Weights of a small transformer language model: biases, a variant of Muon for these matrices.
MLP neurons of a small language model. Each row is named by its layer, matrix (down: output weights) and neuron, and shows model dimensions 0-127. Each number is 128 + 24 x the weight over its row's rms, rounded and kept within 0 to 255. Numbers have three digits each.
A block is one neuron, or neurons of one layer that tend to fire together. After each block is what it responds to, as a language model described it from the Wikipedia text at the highest values.

L6.down146:105131117108147140139162148083125125103122127139112141128106127113152192089146176145134091110111105168147112150107136149118115141128088112112137134134139146102137114125119132154094117079180133123116117129109107097101146115113144135111173113141102115148114103128145131136153183205145128096070110099142141102099121115127158128137141173159127149091101131131115127134158106144104118084092
L6.down633:135152132101100127100136148152100113143131143122151098127113143153087134090133117128136133100119092083139159154094133138101063130141150140133151124112102113086117150092168119154121113106100085114137119088098105091099135105098085179122136124136101077174148081165137117111124130137136101128110130101170132096111133136151090129108120118180144170113141122149114165105164138116146111151139
L6.down726:145116128117158142133120119112117123123151122100139140134133171130141162127136149135111120131154116132121114134165177126116139127133147104120123109131143111101147145096087131116154139090139125148128141133120103141115129089094143143070140169110096116067113098166180101139109148141142145091119110109138157139128115134127154116098115076126144141132128175095102110113147156116120088128108
L6.down1383:152132086077145114167109133138104130105131138088164150112111203126145126146091115095123092145124157118129124150163150123126110135137060158138129134130126148132132151128140115168141114091118140137137094122102172106124175169108162128121130079117149080144151135116123105146135160129128118172138060124115162122127152178179138168147101144128142164128119103129120100107122151118169115108122
Responds to: The word "and" (sometimes "or", "than", "only", an -ly suffix) right after the first of two paired words, as in heavy and light, thick and fast, cruel and sadistic.

L4.down120:132145130117166106110034117101173066161166116134161126134148108201168148100110151151127112132117110144120145156114084126134142149114152141150115137095141139106121107156138122104133080127136156071151121149106153143124146176129131121172101105110163119076088116110130166126167132127117093110101109127154126161122131163138145164164086138122137118126173111092166119096117126115120135084145
L4.down137:120156169151126100105130141125115099147140114161120116115132101140094104085141115147161095146098165145107157137189165123166118108125173109110111095128102158159151117135154147125114124128127110126132144132150099109146155130133077160120122106131121161104139143148098147108125135118166131117153111129145142101098135128088128138092081089107130148123097153116120086104103129125137088122132
L4.down335:137137165120122140097159142140087151127152097130102132133128122145112107136156137148133094141131139135133121117111148061119109128145127098135114149175136136167142105167125110115156115164124116142168143140152138100171131058124104139094160107141151175116115135101120145159133146130126118144110144125102145182128146102141115157114091185220082099118089163132124120093108112083165136095146
L4.down499:108129141131139099118117119151100106161115152140100114172124132145142144140113152098126152122165146127119137121133137149118137120162064135128098132117140145160122098154163108114114113119118081132089146103152117113122162171117150094111174125175128131125107106136117116169148123118132146104093119086136143155132095115113144153123082104148145132094131162136073080125079130116111153121080
L4.down502:133130112124147130083168145165124124095143171113100138162144124100151147146120088124096158115131185099086154154112130116163118137106117156083151101097125149120137150149137153124095153149154104113094115104159133101115164142105156122128084111187085126081136105121119117122131094166152100132116146119138110082116110125127140080141132120152103132116133112147117129102169190182132088095086
L4.down520:127100149137151118092150104141092170181180114132146121063104104136140105168102125115106100167102155158133126098111166157134113104131136131170175094108150151096121119168119074124126161167107146144131107153148119163157144139098142155096165091101063103166142100096117140130114146123112129133152121131127146156105128145158134118128170133091110142138080150165138115170145089117125125106119
L4.down610:143085141071116155108144079162136140140129151085153107125193167132119159156105132129102086114133143113115130109117106106138111110147136140136118113161097108163150136113118122142129137094135107110130127132098163128120160136111160115115143151202143124130107146134149135105137151097121134151124096130145123132075139117203085066120131112145129134151116135144134135130157070152109120104128
L4.down929:091130162096122124142141168140160172125138124132123124148105097117131148130141127115111103144090149146138163109114144131120116161120116155153145083120170171139124130138123124124124109105119139102099156146153179124111145105147108120167128103091093140142133176194124151126109145135112105157137141101118061113132127134144134103102129149119132126088115093090125131151095106119082115139124
L4.down1003:134169123145077117117189129163148141165131156103119152124187101097132147080142151157120127122081149135112097130173129143143092081163144125105093135163122132151080133132096083104100143120145141127138119147084169078137144155125116174091128097119158112117114154105155154152142144169104120095121131138165088105103117104131104114193126114157158119125129127155105158152094092086159126117122
L4.down1093:108110101148148108090120114111166146152155109110102096114091154140111092108159107093069130129154099147149104105178141145119077099150180162145090076097103142131115136108144110116107183140153172112103157121114121128070124112155151134120116122129104143128118132123123106111112167070078128113099100152090145068156114131092109144117120135133108134121140149142154106121125131173121124100122
L4.down1130:130087121113115122154188147132118153109163108125133077145113136122161146096160098129090117120135117138124113123122087117154088156139149162125132136091119124136173088136092143130133075197161115133138129165154115139124112076140157091135133101159148120121101105097139130123149144150127092135095186157132087111158157163105123145117098073124164128133131112154168136121124105112157115137142
L4.down1269:097125138127118111140138149113159144192120135112128126131115141080169137129118137121135100141031095199141150116108112115145130109144127111147164103121161142120140112126155130151094151128154097138151125103156138170107155165098120170108115105157147118102056125126128107122150119146112102089088091112147131104133131156143121160115084137124173124125133134129153148129140094115121106162130
L4.down1342:122121167168103134146119107137156122167106154138174099117134175101144156129097166137117174132113124123149107121130134162090121084113136129104136115143098122116163115110089115111129122148151165133092116088139139155115166142180113114127115122155154163116101090098115119124134150141099095148146122148138161096130155158079104149073128164159167101127109164151092119103071167106116141134142
L4.down1392:133150114074128132121136099161135104172164111157154150139114134140116080115166164084149159184132145148148157140144117120148144099092162122160093120098133132116131102140142118100130134129126145163151154105077108125145150143137117109109141158150119145143148082132107139148101132126079150109101094133103114142104163160079120113120147138141168125152152082149172080108114124112094155144099
L4.down1462:110127159143207121165163110147147177145115167166113183119128125116070133111110130121152128161114140147110153141132121099175109132124137117085120158106170134124164142141143106154150120125118129139161114152105128121126124139133117145142140116127119149167137131140179155185085112138110138176114103126121120121132123182073127150101134137113126139104136107138105165110109100095147139139174
L4.down1904:152129092112134104138142171135110156153159160097134087168178172089131093139147105118139165146108164106140124093091164162122121139104170108128136111134121120107128119127144143128166118138120117109085129147132134137103148152115104102139165110157137128143128100144155142134131131149131081215133101152100137175139144058115138112147126132130190124162107126131069124095106141109127121144120
Responds to: Short word-piece tokens inside a word split into several pieces, usually right after a prefix such as de, dis, ad, cons, as in de|b|t, dis|tor|ted, ab|dic|ated; also table-cell pipes after Party.

L6.down1049:092136122131138154157151121169122121147129124086105124130143152176121164137121145124126142099118103140109104133125113124115126136129127128097133154158113099123099122142108097105131115140105118141115133092150139116115088116137140081112108177169104135147092112118146156124073146110137119097128151108158082091128107111095139149113124107129151102105122130145103183145108156152142143105107
L6.down1281:100135085164160118114124170117124096140137099134121187093145116139143146062112118138125170110132179120110109109139134115143124088103163155117136155138171158144103125120145174121153150130129154173113129140130114161126148122110164104091108121082130094128120141175106169109130125130179178122121115152141109133147147165107118136123111116148115137110084132141103128135125107155127131130142
L6.down1681:122108122139145135143098125128135118084149146111137149150097147127098083140117129133158135126152155174116137134179140140118114151129084115142140135119138096136153103122135131127161118145126109099109122125106091149144151104102154089113123111136120087069079152152102123128127168184128176096091137156165129108118144129116122160141111149130152184126109155149144136126177067101123099143097
L6.down1689:130156110096128089104184123156139128146104119169132130119142128111156139100119138128123123121146103111103145136088096162173109122133139111133097091138153121154147178167134137131128186114134156161120153085098150110129157131100118128161128147144142152135077142144124132109149131075142088129164134172107136138110122136153149127122137145100155115109156125103128111185137097098128150078105
Responds to: Word-internal pieces in the middle of a word split into several tokens, e.g. Ety-mology, en-han-cing, ex-ca-vated, plus the slash in and/or.

L2.down600:116143099103113115157124160089097138142160117131150141123083150139147200128104172148127155097088129153092104147086152141116101159165126126152137141120145133194098151115135145164126122123133153115101096124125166142112134144097135178118136106112120132115124118119130144172081108107132124145148140105091131084114115137082137117152087126148180137107123137114129131151106095112111125142102
Responds to: Short middle pieces of words split into several tokens, as in des-tr-uctive, Re-ver-end, inter-ro-gation, and in names like Ser-ran-o; also CJK byte pieces.

L2.down1571:152134125120127088128117168137053106105090138154137144094111153100113132171115111121098088138161132137139137136122161105133143154150084134143147122153160133135145156136126173125134145105150138188079091115120134135101150136139116149126138110148116079074107180131119102150123159124107137196141084107114136130109102114147105209142127154156161147098114139161136132110081149103159068126141
Responds to: Mostly "and", plus "or", "&", and range-forming "to" joining paired words, numbers, or phrases, e.g. "1960s and 1970s", "seasons 1 & 2", "1963 to 1965".